MLP neurons of a small language model. Each row is named by its layer, matrix (up: input weights; down: output weights) and neuron, and shows model dimensions 64-255. Each number is 128 + 24 x the weight over its row's rms, rounded and kept within 0 to 255. Numbers have three digits each.
After each neuron's rows, "fires on" lists the tokens most often at its 100 highest values on Wikipedia text that the model never trained on.

L17.up356:109147109081110137099137127135093121104142121130159101139098143130147159140081174096114120151078120109127118178157101137137162165146121106128096139108167110154164134114116131055117162099119136150094098142098082133142075113101104121152096114136104161157177106152175168176133156119133131146126123115072166145145155120087134171129126139126102148152119154127124137095089117115130125144202137141140102128156106125095154112152161137123125124160089130119110153101119113089118119111143086122134116105102116154140127101100136122134132110085119100119130150116166132140117103101131077125
L17.down356:113123132107136156135146120131162117146166107186090133154167163163130151119098135100126128121121103140168076146090136090180135091140185133117164095108141155131127105141162106114165086134121130094149145142123123133109121120110139159152085151124134140105111108100112144103123168158090127136140100121117145123158156148170118095069107129111121103116146142118182116124126140110144139123128141103111137135091172140167175113130106102159165144135154153115121164097144154114133180131116167102166119093135131101134145133132148127091136150112136142114109143100127133137162117104129110128
fires on: "s", "es", "ars", "ers"

L2.up601:138173121155096126118181160142070119137168118124127122105119139107118152082149148114121139141130136153133150114178134112113141144096092119116117082137114118164160155147144138147137184143137140157086110095107122129126120122104126132141125152122111128145134127108103133123169128081128128126120099116166129152122147094102099147120105101125119141104121099135140115096119155139092128124145149147125180105135125089150131118099095085138094148177099150184165113113109164108088084125132129139145157148146117125113162131162119198074116157108147123134096103136083134150163125107119102132
L2.down601:123130190121097149135159115121094086126124116132118120115130143111136136097138149135148171142127147158112141143199097146118138090096102147113083099145121155152127141141148126134150155111127157138125118084113139105134110159095112115125114165111153130121157145112150099147128109112151140104132091096125104107074131082097133157108159161118138127119115110093118141099115159099114111088131155116094175148134154118161105120112100094103090151160139138129164140148091152132134122133144109117116116140126117148127164117162111192061123162138131135111109133125079127155154127148116086178
fires on: " more", " incre", " Preceded", ")\n\n", " hig"

L18.up744:092115126095092147137152138069127140122116157138134104145144133104135112131105121118143131149134108141111125083080161149146158139125109123134115159163129133107106144125117090134110124136138101102137132141151095100115120099138150124136144140137144108173129119181124137146130125098129140124127101113123148137168114104153126142181144108110135150125080118134142155126127111109172097148159097121097147111100174122137116102104090146125067161117173088093100071175162129130117122083159202127151179114078115162143097127146140134108102115178092141124088151121074106103094162142156107137
L18.down744:151161139159118141151090125135094121156123113110120100123100170112152114131180084170136135129101114196119125142112164144138132160137130167134104160135141131116147147089089120136086115109142143154099099091094118155147091092099163134143132190149125138099116174124076139124137138147149095165109111141093115155090114107045124149142182106143113108127125134128130134114133133088093109115103151146201117133120111106107140162131141127164182126097084190123092135120155116104119143130099108173104120124131151156153114122120143138157125144091135125168129131135137094175120133146123166155
fires on: "1", " D", " B", "2", " E", " Mad"

L18.up548:104115135115145153154159144154154129155117120116147152123118143149116162111116125157152187135122111137137082139121162134137075145129079116111146096122184091168127123124072089160118134162103097109115132102116165182141103109088124124137141145173135112134119161145119134160104132101141148117105135108118147125079113123154081124089136136111110117155074116150104090130156108141116094114112147115137136175103106127128111118120086157149114141112102138073093118151105161125097118153126133089097128116133073135125127096155100140095122146132156124129095112132167152104117157059114145185
L18.down548:166137133175138153119126157131100141104115146094145124125132187055159087146129092145109114166110130122088096119145097098118151189115116123123096117125167155105135138155136127107149157140097116068136110104143135148122112157136114138141128138117104123119122140123095128154149157085126121086161162119155117121129107150111117132129120122103130121161108120134140131178109137124153127130144079141136115156191160111101181108104137096126120108141110101111127143136159115150102126119142093130142103108140108165136160125096156180136160119160122108086128127111159081118150115131131143132
fires on: ",", " South", "ford", " North", " London"

L17.up482:096134120163151143123127097119133136108133084121121115084151148130151091127175149132127122156105135130096133133081147130137101071100127123149172159157167143087128154138174100128133118113195135184165097144113110151112142136146168136131163131058081153159186145134117122111123105110150161097153129149146120110138129123072079149135108153108160093120065118106061144129159115103147151132123099092101166143095183159139093160117101137123139120139144095109158147117182163125101140145075108110116122137151143135101123131145119154115127141125122117121088118136163097129164172148150152155
L17.down482:163154157111126145109098176153106133139105124182112141161089162138134147093118119134141096133138112179133143118142127132100124152167163126147105056088096125145120148125071134084099161141125116132109153135095073105134126139168113163114122143164143079085125132082127140122144133161152152131163085139155137107113177097132166133151151146101110090113142114107117114144106145128121113110137139098123144099143134169147162148154151142122086129129157108110133136138130086144131177142150126173108149145112126135122104112108113145129137115106082112116146107099111132124140137128147063109
fires on: ",", " B", " as", " the", " when", " "

L7.up722:130119107108125118107115124153156133124115099118120090114137130148136136135128146138121138123076112100151068143153101127121133146123182130127145146159118129163091125077108125123176121116097141163078140153144116130126160130125136149122130141142108140091209138120099131147147056134170163144156123137155103121083168141096111122145113091107122142124151132176140147127126123099123134161148153102125062142130164131128137107084132140172138139110168128143097125194117141109101104167090082123139139107123133120148125096155154130133085130154129112140151128144127149125148157111125122145
L7.down722:139134146124114111161127125129152162094098132098152127086143144151129126136132122105134106158123092149119142143127115113128106123134138063134059162153137139147144146121176092115162138152113119137104140109121153130079182158129112148089099117140119119094101109164172129120179065083098138157120136141140144142093123142129142125148150135083096131133147128159126132143095166106117112140102126144113143151092088080089101108106105150177136139109114089095107107165102150125106151106159122169101121113086130116115124140135142120133124100152133155079143081171132111123110166170096097149
fires on: "il", " le", " L", " San", " de", "an"

L3.up567:114098158144127131112136128135118120163129077119144141135120109116113143114171184157124122079147107159088116133156092132114114119106100154144092106112126153162121140125148150133153136165142150158150086127102140108081134104086124155108123184113149119116164144098091132148115097127173127147122108109174102147125134080131101152085127102149080119101116101126127144126127098158095093098151132151122124120113145098121121169142121111122100152138152114122136121163124157148137085111091099109116160142109100129147135168170126132102110159108138102127092095142111108139148157142154109152
L3.down567:107137177102152157113129113128125100170098134176146109139116101116093138141169134133138099089131134133112134145159124155151128115122123135127081137146125111156126120142128170182155130142124153143117123118125130119078119102123144150131167147126110161129150189132131126145121091160154147139115102121137091161118113121166127085120150133130125144116111107136113152151113162142091134106123140140152138122115114156104157118135089129105075170128142090144121123138130114156098117110126153128107144166115115121109141155125140157152104212076086138139115103139146111135119190146148101143
fires on: " =\n\n", "\n\n", ")\n\n", " Preceded"

L16.up697:075143112103102159157116138120130106115143115140160148128120116106131110160167139109137109113127129131153129129149123165136096110101146138171157107144119135125140120116147120125128158130179131159155125123145130111119137162112104126119120116100101150119161113083114141131091097083138135093150141128083118199144173089151134144152142139161149071125087117132124124101073096100128114119113145178115161117120142105105160156125131137111182104132090152132117089101140144094094088084131126120167078081094124181145121141133154135148145141108215083123121127092120157120129108113126143188
L16.down697:119126117137111169108090121101098166133104143104117149181038102169127125134144134150144135185167117140152101127114118117148078151146147141123172143132128115131130151130101130113114078165168134142139096132104086162100172103151136136095134118148150118125093110137097122113134080119089114144123151170144133097096118146128123111125173144148150133117099094157153099147105138089098110091102100149124167094166124141083079143103160153152081156148126150156128115135090108100128136132162135190165124103113140114096155172095134106121116120140134138144162113119107121139144125128145109115
fires on: " G", " g", " F"

L11.up763:116149124145130110142145106113109110126123133110132133121148128124149128086126112174127103125099164125148140101149147143141136132151105138139110129148184148136137085168129126118146134132109110183137117083134162127142102107169182126172136114163138126129141134136140126140101147129166143113135088120088182114079102158098138105139120177104151145131104077112144165137145167110123099116172138126118124149173140144129112132111091147129167098139131126118126156162117159165127128114108165155107130161132131122138144139118156086138172031138115114103145108123135132121077137153171125137
L11.down763:142107151116144123118120113100144149158086145131112084145079118096150151093117140162157157099074089164129137064094114105141098131139156152085135124085152110125042169120113097173136129118107133077102142114134101129144124109137106136110128167119085167127101137104099168111139089133127148139113163144157084148108136129183123122127128143162103139116152128154139118143146102138131102175114129133155148101139091153126121128108132117133125149097150122140123099118109107112174181081116137099126194130117111091158121130096119143113123130116125143136095156103108137175146138105120149110
fires on: "ic", "or", "in", "re", "ad"

L7.up852:128123141108192108109150132129132126144150168118118097100127116100098155112156161187151101088125148108096098135112100112109111106124132139129146112179135112105172129112135139159146150084116136197145127109178164154141148143164114161166105149115120158128133131134113068124146127108145108164125126098145170130119132120110145154133132123118129150129122111143120126144139114142116089100158113100122117137159169102135176123101141113114160110130117113111133160119133140127081185181128101095108129123135188141108182132149082098162150139100146121134103114133146102118084108115141142080
L7.down852:126186169110156128119136114142103097174161138133095132167135113103162099091098112119136183154156071109164139138098154112119149158112119175123141112141112146103130139115123083081140136153107150173125135073149067132118095153150124140115120095140096155142083133158119139117106107115109115128135188158078144118111136105142115143149156097149130077088136099118129124125100127123152096132112181145102129125143123149127115107134148124094120120121098090152129126135149138130119157105155149172108134136141146156106149101159177055132131110106109131160149142111089132138117124109103135068
fires on: "ist", "ors", "ks", "ator", "ury", "her"

L11.up460:120125145116082172111092137117150167091089112122177093148129122161117149129115155150149118086137100135131093117172127159149122126113151157115160076130121111127114129147130115120139114144161125116091115143134108109129076121170119100108130114164070130118152151135141137120121151114117134157124122121092134171136134138069111142154126152113124138158095152137126145158141114133146095128167145115103161150135145126127102086140126131082106115155119133145114152119127109124128148080114112108129167106111097112130127128148164111091118141165164060136159098072142133096103082109149129157
L11.down460:126163126108123148121081176118107089116105123146099146116135135146142138142148117116147186119127156157144095083078107115123108082150152153162134150169146115102091156126119133119098136122119101102094093065158111156108118108109147136129080156120164113125137062123132108135123128137086146131160145131123106099177160069157122108112122119192115125127120119124159106121116118117095109151150127143156156127140117127120134108100157119140117119124095162126134117137151087116159094156169153143125139099101158126165089123126100109143138119110137139126139121155142142100128115142117101083
fires on: ".", "s", "ers", "ells", " L"

L3.up487:137145113158103144083157121156140137148145156073129146115147162140127152110108157150154143120141110168171118137114132139103127130120167155111109134115101154112102079109090141123105096133130150118160140110095144112085109137105133096102092134147153160130171084129100120093158122161114107160119140122133098105131130113100142120164088162103126131093116165130160110193107115128116146127141121146117146119117155172117170125115109134127118122129121109117111054128167122132139133129100156117133111082114149136137117094171076114155083181098102148132118151132099125127131074096137147091
L3.down487:155157119114134128136132143141141137117088131141137147099124114166146129087150103130135113147160095135144155153095164151111097098094133135130141170109129126121092140086119136087118095141171074113124125127098131138096118106097159120146114118143133154146156085139128134120098075129067114122155134158174122141107181127147142134149118095175193079110106129110152133146169151146149154143134142066098143157104100162137146132109098143106155129133168122141140110114115129076132159139104172085111125127114141149107110114169128117128089131116088142098150147161095126150100118101119113167
fires on: "ing", " leading", "ishing"

L11.up97:127156114144125150130147078125168123156155159090123115144153138153112188159098165156122117130120151126112127134117138167144134098124175129123107136099081152111176152124087136116130153111168106106148174123093129132113130099122137143170133148113154096141130106163140133131116089131129113094127116172150164102146142131141092127117107097154078141097136152120091075092112147095079123116126124098128156106151120154116120115116135157161111079087143142150111131142120134123090167143120152092124092125115114121104174101137131124122157115115074130129176094131123110108130135100138138143
L11.down97:155127145111154117138116157197102087164110141137121132112155135122164127143147080110110120148128104132166144128127134089112150106135114071151137132119108151186122137161148152110141082130115145144097112159137096135155131147136133116078106101102100113142060157080145145178153123086142155151116154124112147108121134148129151135133121122124146177129094134118122126183166107127109128157150126156150093146163153139152108150164112132127148148108101131151148160119116162135126159127156130148141199138143172119110131113140114091143100174147155091150148134119159095142129074152128085161
fires on: "t", "d", "ing", "n", "e"

L16.up763:096159149118096137142121063121112114121145147090124098151130097106153166129127141169136090167130111149121085143133124146139144107134128124144099088077115125109156119151126167115156116118163117166118112157115173153160116125093171150096135129116148106106105123132097134128100114127097135103106092126073147092150175169135151168103158128135120054161130150096121105143186095140124094117142148126119124134127097146139098108169137147124142129150171168121134140132068182127080159145114121123136115131149128105135141165162102134133159128132098138134117178135137107130103134125095102139
L16.down763:137100131112134170125103108139128154130092106116162135114146121162133071110145122068157156159179079131124134101114130140154149152147152088148157133139095118150130147125117153156104169116069105153125109115155102136095098109136095124126143123100119137129144175144117146112160177093139107122156116137145124157130119093188170107136118081139095130147143117137117118121153135121090150205116134133164132154165145089149147113161104114149127105156076128149142170101124103137118142126077146139136104140131172135155157104119150107160133148098096115124125116135101132084122140112141135117
fires on: " R", "ro", " of", "gl", "l"

L18.up458:109177130107164121144123154126121129124153126107134145147115141084127132115140101161137157119103126139138157142147104185112143174119163103126107128145089123120089153162127156111129174128100081115150152172129111120135154124095099123074110127101161186110117118114073117136105106141123105152110166150171127170130145106101100158146158139126121132095107131065127123141136151156138132130119142112142123106131152130110151133129138143176134099130158100136151101126143137101083112090128112117139094107155112143123128119163101162129131124148161137120102184123100106103136112099077132143
L18.down458:092104151169158114153122094123089167139127105107107139147107164125166156129130133148133123156147077119161145114102126150121120146104109116122141111120159121112111093101107143167110148108137108141116110124115142198112136150128156115178132155153107115147175083141139132156174097125134113164170153110131160142136143148114140110100130123167101142112102138150129129122130132056115092126090133122135109113141111156144149126134109147129092143101142187092123122095099101184165063167175100114131142124111175119147166159098138121147111145143123172158168145143166151101126124148125152141
fires on: " K", " O", " f", " F", " |"

L7.up63:160116092143102125109106105120096106126120166122149133189108130152125106134105136137122127128079166138133143086124111120098137137142094144139067112092165114149119130146121112094110078136125138130141112153160112155133140139150140159112134153144097175123173154144133102141132121147164165095151108173095137112146074153090120121140105145151136158091118118102165116121134168192119093083148139129099142171118154159150102148146126098119113150072164169169131130175107165149134123143099151118118132124116120122183139136119138124119156120140077175132128089113147105139148140128151124137
L7.down63:085140133113111122138120152117113163126087111134128102138115131134167115092138146122110142123101076149128136158156162113090149184102149154152154099142139121150158169177176103140085106143109105104132115107117115081127122103133136128132138113115162141151115113148118131114122140145086143142113127147133139096141081134114130128149113121138109098113146101131120188106137131108119140106116139107085173119141081115120116115120146135149131183161102110099149154104126138126124127112084165129123122102158150096123151125123143143135143128091140115106092109136076158109111130137174137128
fires on: "ad", "ell", "or", "inn"

L17.up765:098091195112107128113125162135123153077120081130124097113159155146148145121138167123098082131135118107097134132099115116142100175144155122144166128164132104123149137147081104135147119104110114125113077170119110174102133109108126121193178091157090114196126119140126131088139146136132119105112155130123095104111143133125077093137132127080156108112065134137096132154085128147119121130156134110123129141162161124142101144118113185177153125127113086145150075139153138133095119146109166155148142147104089142125087116151148128123095132122112122107104141158125124131100157143140131129
L17.down765:157147097133121118117111136157164112114075073148110167136096116092139138133099098147132148127118136183152123120097108154152147109135135129133113106114144150103148099114160097114135115094129113133136121129173119112149117140125153105111106165111165143095180145143110111126120121121170145114154102101130138107092103139135131105179114122139209153125087159127107122080142148107182130119142139122120152113117160097108140136106162140154134076141109162095155135104160083126129151102131175126092124164087154140154130155116082129136107120128107119120134107138091122160164136124128126109
fires on: " B", " D", " d", " of", "id", ","

L16.up47:149140154112110120141104132113100136129132107123122145120099154101106130138157125134108144088113134099098126110130164164156084105143141099087140081131159121160133157122104117143122173120120111111169140119121123092152145113113107089158162130118115132179109180122139113140119131164151168150093147142135102146115092154103140182099161115148097113141084111152171163097119133152075115105127124129089123082149168107102108143122086153150132173119157155103110121155134107146137120142134168117106135139119079140174135109156126142100159138122141109139112116177186107130105101083151121113
L16.down47:073123077100140129136120133148144111137154099127157111094133178138159154119116124138136099143118106089163097122147131098120166140143128155145164124108109148139127127145132134125084155167131149103139134128145122162154133096120146133095167107088080113136139120143122124145146094097112098107142111095142156114070164122128113147149138098156181127147159103134112134129160139124166102121140146136146136161188151110138163157143159096146141104120116097132131118120150112120112160141155089129108124130173163104114121119103131141134100087073099126091119130092142117163132157115135155115
fires on: ",", " con", "as"

L14.up397:112180119146100121139130177107129133121148154102122111140138148131097092107132136145085115126143124134132142154126135174145077133061116133091098171131108168142106133085154131138159085108173091153123122114170124125120134139119110101099129068109099111098133108140125126140149144130126129126123145140172103111140129080096154137136111130150084097159145121140137130173134139115121120135144156121127118128147190143123170123168133121127114127152124136086159144146133151130095090121153162110124131143133155129093123107110153163114131106110127141092128097157106160097112143088099147152
L14.down397:095117149099102115150094131181166146094147105116124084117102098130115109143143139123145139112092148170148160150106085153128126152097092130095185132128155119155134122154138127161094117103109080072156120136134125150106173117130090080118125140150082134154128147139155164084083141128126161122111118113112100126141183164146174074117151132137123116112111144135140125095098131111152117126071126065112156075087108169127125132131109093121101111141138114148117148091127144148121155107110127122130104125136094115102167129113154145062161114150107154146121162132170142101106116156153115105
fires on: "er", "8", "2", "3", "9", ":"

L14.up686:087146166090075175143124107108138147124189139136170155126138143097066158127104138123110098124120082140111094109108134153083151130147110092137147082121116133169121143089109119151109129127147137118171114124118144125131126168153121132129161128187127154137122132124130126129117117163146161126136167163141134156178145150119131124136092049150129135117109153159121103121114145115121113114109132110094130125178090123132152138079123146174120153118113100061135129126075135142121128095107146146142074083138112111152150115143136112106120116142190069111134124158123122129137138130129084146
L14.down686:158115129115160152145128141057167108079091138140120151073099121134088147094139107133157136151105126142169104114162156085135128131136161132115158121139122124117113139150167126111111143106137152149133140135127142151112167138106088131074108117136091133136154154132145145145149093117128117127169140183160121140079123131132145092133177145156144118155114119149142142160073116103132122123146156166142104122137176091121135143143097144147099147110159142131155119164077119096097126130155145142138125148116119114183129141135148106122149094141138150090144132126109103105102133128108135112
fires on: " F", " P", " Fin", "in", " fin", " f"

L7.up192:117107117114089117151145109154121130080088175148098104157157130185133138123122177154108110116121108148123116137116128106179109144132120106124131113159115117151119143115131145172125149079150126123121135131197094132190110139167122135149143100132080088158106156127093122111147136104152115122148143107135154143110163149132123109087154117125106128124125146157101142121140126100111098120130164127137132133151131128146173101135140152122160151128124112150150147116100125116165174112155081177154139155115157154119177086161170111156134139090168115110115081126128062155153133142136134118
L7.down192:129167135160120142095121136087111106147144142119154105127136153124162104142098081132146129140171141072127132089127117126083153137157113173125096079103133125161108108095141093142124143170102111112128151157101119130092145122146135137157111184117115143122102141107159086153140148148154159158104154125115148144135125101122151131134117115118152154087121140123145144129151159121168101116104119132097146131146110084131128137112124111122133120117106119136197151119142142161115164114093115150112141124119139128102134128118078137115113128105143131097073131105154109133044158132102135121
fires on: "ist", "er", "air", "r", "ult", "her"

L7.up932:096130165098140168102121125115098158145168165115194127118114142131110094140166134131125149141093113111124087130138104136115118122088102145143121121109134112124164096101170143147158132140153166127084114115128121127110124111151147155200126155098114102150162084151178125144128134119164093152151155122130142188136138114134158112119110107130106110126088128104151141150163146138153142139110133142131095176141134139134101122142146129111121070127146144174114125128126087132110134151149152128124164149111100139107144100135148163121121123146145145164114128050108158122118133116133111163
L7.down932:119108145129142113092105114143174165132081129115160167142096145120143135110135096165170126134136156134168146086137143147113142058118091121150125099082126100130113087152118153100114147129129166128177101142088098143158142122149124118083075126139104082124123146179109148133154143106123180117099103118109166161124115095166125121109167127085114138092088114150122133168144140113103113157120112133143150087102147117074127131127152124102141166159140137128112155128111133091115146130171132154167105081122163149120140115122089104068061135164133079136090119149121116093128121145123106151
fires on: " all", "g", " g", "leg", "ig", "ce"

L2.up996:138156130119111113158103150129123102086122118169111132142112129123159088158154115149111120123144121108124144101110153099137154125150119119111108134116131159159073144144158077152146120070107150141128139124160117144115126157109138125124122188129122112124140146104133104142113116108112139152125129127147146169148129157093122161145130141122137162122113135144056158153193104143096086107120127080086081151117174158125179153136137118143138171135179125063104091124114103132098113099093152095085116122153167106120147104168135154138124107127074112119101115112106166162131112127124110125
L2.down996:143126125100141142138077133124114096096119138163111112152130114128103114169158142104061091114148158132132131157111128090172168112105116118126131164110145148094099117130152140139168108071113145130120119145094126146132134146139153118085097151127111112130148132134107118108083124126097125126109110132141142111170131113098123140123112126098153171114095143122084151139112111092089088119120176107098114182118151159138141208102139118158130136172141126099144113129132084147108089123111153144131115119178175103132090114129100107137163117129067091104107150096113144163120102125134173132
fires on: " pro", " Pro", " New", "Pro", " Votes"

L17.up457:132157141136097140102116108137186123157116135099138133154181156101097128124133154137116121158128110106121139147176125112149150124130089111175088141086123125057096112120154146118133137108135115133085141145117194174138105131135145158083146120115147110130146105138090141122112098104129126141113125133128122132127156139111108121129136097091147109149109117114118158136109108134103165114136144134127162154120143138119104104154099077141144130109155117115142162132149143113109143140138113184106132110114128114143132133133095098145138115111137102046170127084124150122140167149175123190
L17.down457:132139142144115157126125127128132114098144138149137149132128136145136162109156099113139123159169127096147167122094157107128164125163134117138099110099068122128109122154167154141167140099138159150139146154092125115068115133119122139120149120154119147108149142179162098141168113135132099087162102141141177121127155096120195142120135136086140159154154097117118124111150145127134090182155072130138151126110143078119132117136103146123122168121102141147128139115129106138154150116121106114103107152131130120181131156137126129191086153112110116122126146158146102121119152095114136099
fires on: " de", " al", " of"

L14.up300:119096139095174147104100128112101086144150107126123128185084177095155108114113145115118129099125134127114110125119119157133104125133209144128148118120133105157131117116156102136131119123129096122155107112128152135141134125139128145102125090110070145130116130110072129141140114132136111105150124109116130183107176081087149133134138135127106148125079108096108118093144137162196141138140128072120111103128135112153136120138121095140149144121115159128130118114129149097135130125122097113112111161052149149126137151104159142111163129130121139142114144126166113132094141119151100164
L14.down300:128142153159181147166091115145143153117146149123106152105127117142132111110164098109110133122168112138139121151177132122145091124107134137107130120119132142106149124127131084138171104141155169135081117070140127108089146126081114153138117109116133127136101125157128096093105132106153176176127109127148133072171119137114134128150154107140163160134077145159120072140133133129112124145126104143146151147105105137127117126094178167145124128112129136143151140078129139120130150136106146131155118082116158160127145145127154107162113126144100122115124118114136149143121126094110083128
fires on: ")", " A", ".", ",", " B", " G"

L7.up391:099186109130080146181103104086156096144116125161099076112133115196110150122126131094141120111097151075100102125119127127128148139156108100082132127134122142106162142114166138147144110093155122166108135108118182100126158096132131123145119119144116131097130181119153101111114135111144109154099113134125130138113163149149159149122110136119130128104140119152102117136144143164135113164090164158126109125134162159096141164129131137133120133156161128092108107124155126159118178090126068094118148152163133186133117077176094158138126098133113102117125113126130113111129132171119137146
L7.down391:108132104090143134135086108132151134098121098111091183126139125152153137160160144147104139169148104123122121147154147076133101153107187113120145134101108171128087151159110133132123111117122133109152101147113113132123112143121142101091154140113160179139160156081183107115122150134124160136102130140163137101143138113137110139123116138119155115124132143168116166136170153131129130123125144099098149141107122134102113183140155124136146142123185128109153138129134128147107140112148132122121139124114141153140081080099071118139133141102122108085120119172156137098114149133145106099
fires on: " pro", " there", " Pro", "ro", " sub", " Ex"

L2.up477:124117123113105121091131096145121163126133137136131138091119110189130098081145148085130114141145123162187149161132119090113096148147137165111126139120157117191125108121125131113091150121124101130161118112109101104164099109072162135134081147180151174134155090086128138104172140126117109109143080120133120161152138082123118084106105108147132128097164184120149128154139151113138161117166129128111124129121117155123121122087075144097121130163132087125136108149135105122176172150120133099169135104160123120147119105128096086139099125113134100106122142162140117102101117098114113132
L2.down477:115136157098148125085086132114142125106121100085154138098133119170141102081160102116153124147168113131136137125125148113115101147095167140144148150121107124148131107116142133119111084108136082143142145145108117134117122115099133108084102149166130160162164095108123125159105096157092094124124134151155152137130095093118133177133135128175168125065119099106149117114182156121113150071119189104129160175127122145139117141116118143107141162151127099135143116145127115141099162162085143049121099123095140139114127130125105105132117110122127170106131117143110152114116105084136126100
fires on: "ing", "aking", "ishing", "iving", " making", " leading"

L18.up634:128117150075165104159158102095109103115162145121122129116160140123127114123164150149126139127131135100088113140120108116119129132167122115135065099110106114081123124112115157121130101129186084096142151140135155170080116122139107129142154149173138143113120164132171148160087131144135180152105168145146121148120142106119143187067115138146094142105095099096118104129133128151133083081159089101095116144132093078117140147124163106105146143106138133142118120155170068114135125086142138112146100164122163150127145118106108097122178127159155083131135114131123113138121119117124116075
L18.down634:147138089097122097106110124129169166112142072118131143141123136152117125118120092103174105126144051146137157166165142109165168142124112141120174114133119102136173137144094084136103150103155135114128100135128102155101143091150141114116150104116094173104146119122128161131162125094139145174148117134114153131145091126140100146127177108114131131154093140144106113116095150140115122141127136134120126163142098115101193134129166108132114118105170124113118104098136111102117064172126117107141096135124155185123134155136108136126116122092165147097146084122152120142107124105131092131
fires on: " f", " and", ","

L2.up190:055117111138080126134155113138161116086141081152161110114147157104163119162120133121138123164126125159118136167142098131128167140144166162141151119138112119105132099118121114144160120089098119113125144140097143107094159126120192121092111139150114109143128162156093118156110152121110093155104127119142141129123120107108121089118136128114112084135091161136131102142109137157140169072146125116150147073127100121162134112128101119139126145116119145043098126170135105150121123150116120128094149102123173126107105102094147121095129130163152114137156117152151142098144131129094122137
L2.down190:089099144104090174151087138093189133126142140154097135104144134106138111134141092128141184153104094133142081102131130139133149138139157099106144134156108150162146167140130109173148113117099115150096138106131106156121137128132152084133134120134131108149130136154136108125164105120118165129112145141127133083084190136156132179172154092085123143130086138126140090130086137138161133166111144122161112129107149134129102094144125136139136114046112102108115095126131150141119127151102149144117133152086154103097119130177138093120159104086112119113143115136173124125130160104129119115
fires on: " De", " de", " Le", " Di", " L", " Al"

L7.up730:128129119130113090143091125114109107106141122101117119161144147115139088145124150167085132117097108144120117110126130097125138138098118109102138132140126133065130151169072099120119119141127107138129176090115130138119117130104080125124143146104157136112130082164136122162175147094127134148128113114104171119132129111109078113144108108160140132106077127140105152108139113121124152128128126099071143097125138102100145115105118122169129115174085099121100165152159090122101098113116099164152106173110146111133119104118111094114133105104155077155122122134120150154115119107107096133
L7.down730:131117144144127130125128142186133087176132156155106110164090117106148089146105124124124118080101097131114158121124130098120166187163145074126139126127126145120130123133127151116063126134129127125123102146158065148102135149132076116140144115142101104130116117136154137134093109121166161148116125149145121130141135080133154139106109139124144151122082150133142146137130097169087132142099154192128113141151129134094107100139088142138130125166094162216137114127093140137155120082139109144134114117111113129190136146129137143157124124088139157117163153134125114139175151099127081150
fires on: "e", "d", "ç", "le", "s", "re"

L14.up500:066122132103105156119118111131136111121131168116162148122112105055142104118139112157172102140112138122142124136114130118100070091100154085143125150155168141133113148141140116142131131160124147146146181160099140108097150127109150132148147104129119144121166098109164132153148138092114153056096115134106126165133175158145110125113097096170137161113148147119157141155129130131077097100127120140121144124131108090141174131123184163113130112146139110166106142106115135121169137111113140148160095106106159157154123122137120088127086144148157145093150142114135124113121118141118103167
L14.down500:116126127092130131123139139121146136122175122163121149134165107136143128112107133132104165131088157213106130102147122099112103118148137171118110154112137116104134121168118124152127122114106151103141089081107152126131122132180133165102108096100136141153104153141144153157116133115097109114095182118095115146133118095127100125094125130107164080099141100107103121128115138131156079153101123142102144126137130099108094134120179152144108167164145163111135082142130135140114097188150166123152097093151141099139112111095111142101123140170132145146112125107153147087122059126133117096
fires on: " f", "w", " F", " w", "iv", "if"

L17.up229:116094132126135098149156117139150152124166054143149127126088152132177111113132152135147097125116129170090119120132105139117099115169164111134149106155100144114175115140135107145116124125115141116132124097161095119105102101144156138115161095103145120154106106122151117147114196164152139097117130129080123099157110082116131141129100121134088155095108130154114142159113134143095100197092102082142115145142123133064111109073119139126081105114151140120147111111101160081140146128138087064141110146082156100148143157120118136148122128176128108156102137120161094114122144123142131158
L17.down229:165131097113145153144146109145137104140077151174106153124129120143142148094133115119121155154113125160193134081137138123157145143167084132126110186136146085092128109144103110098130121157117133145126119105135117132134133109143124141152142132140158178138134143116062162079157131140140136168118099115119109186148109139137141130168128116108140187098152160080103151105079172136134073120162090152121158137114142123152115133149163126138133144105137138167153127101126122163164145137105108087110106165141174129102155106105119125138143147143101109134069114118132123116110144136137129114
fires on: " D", " d", "D", "-d", "ed"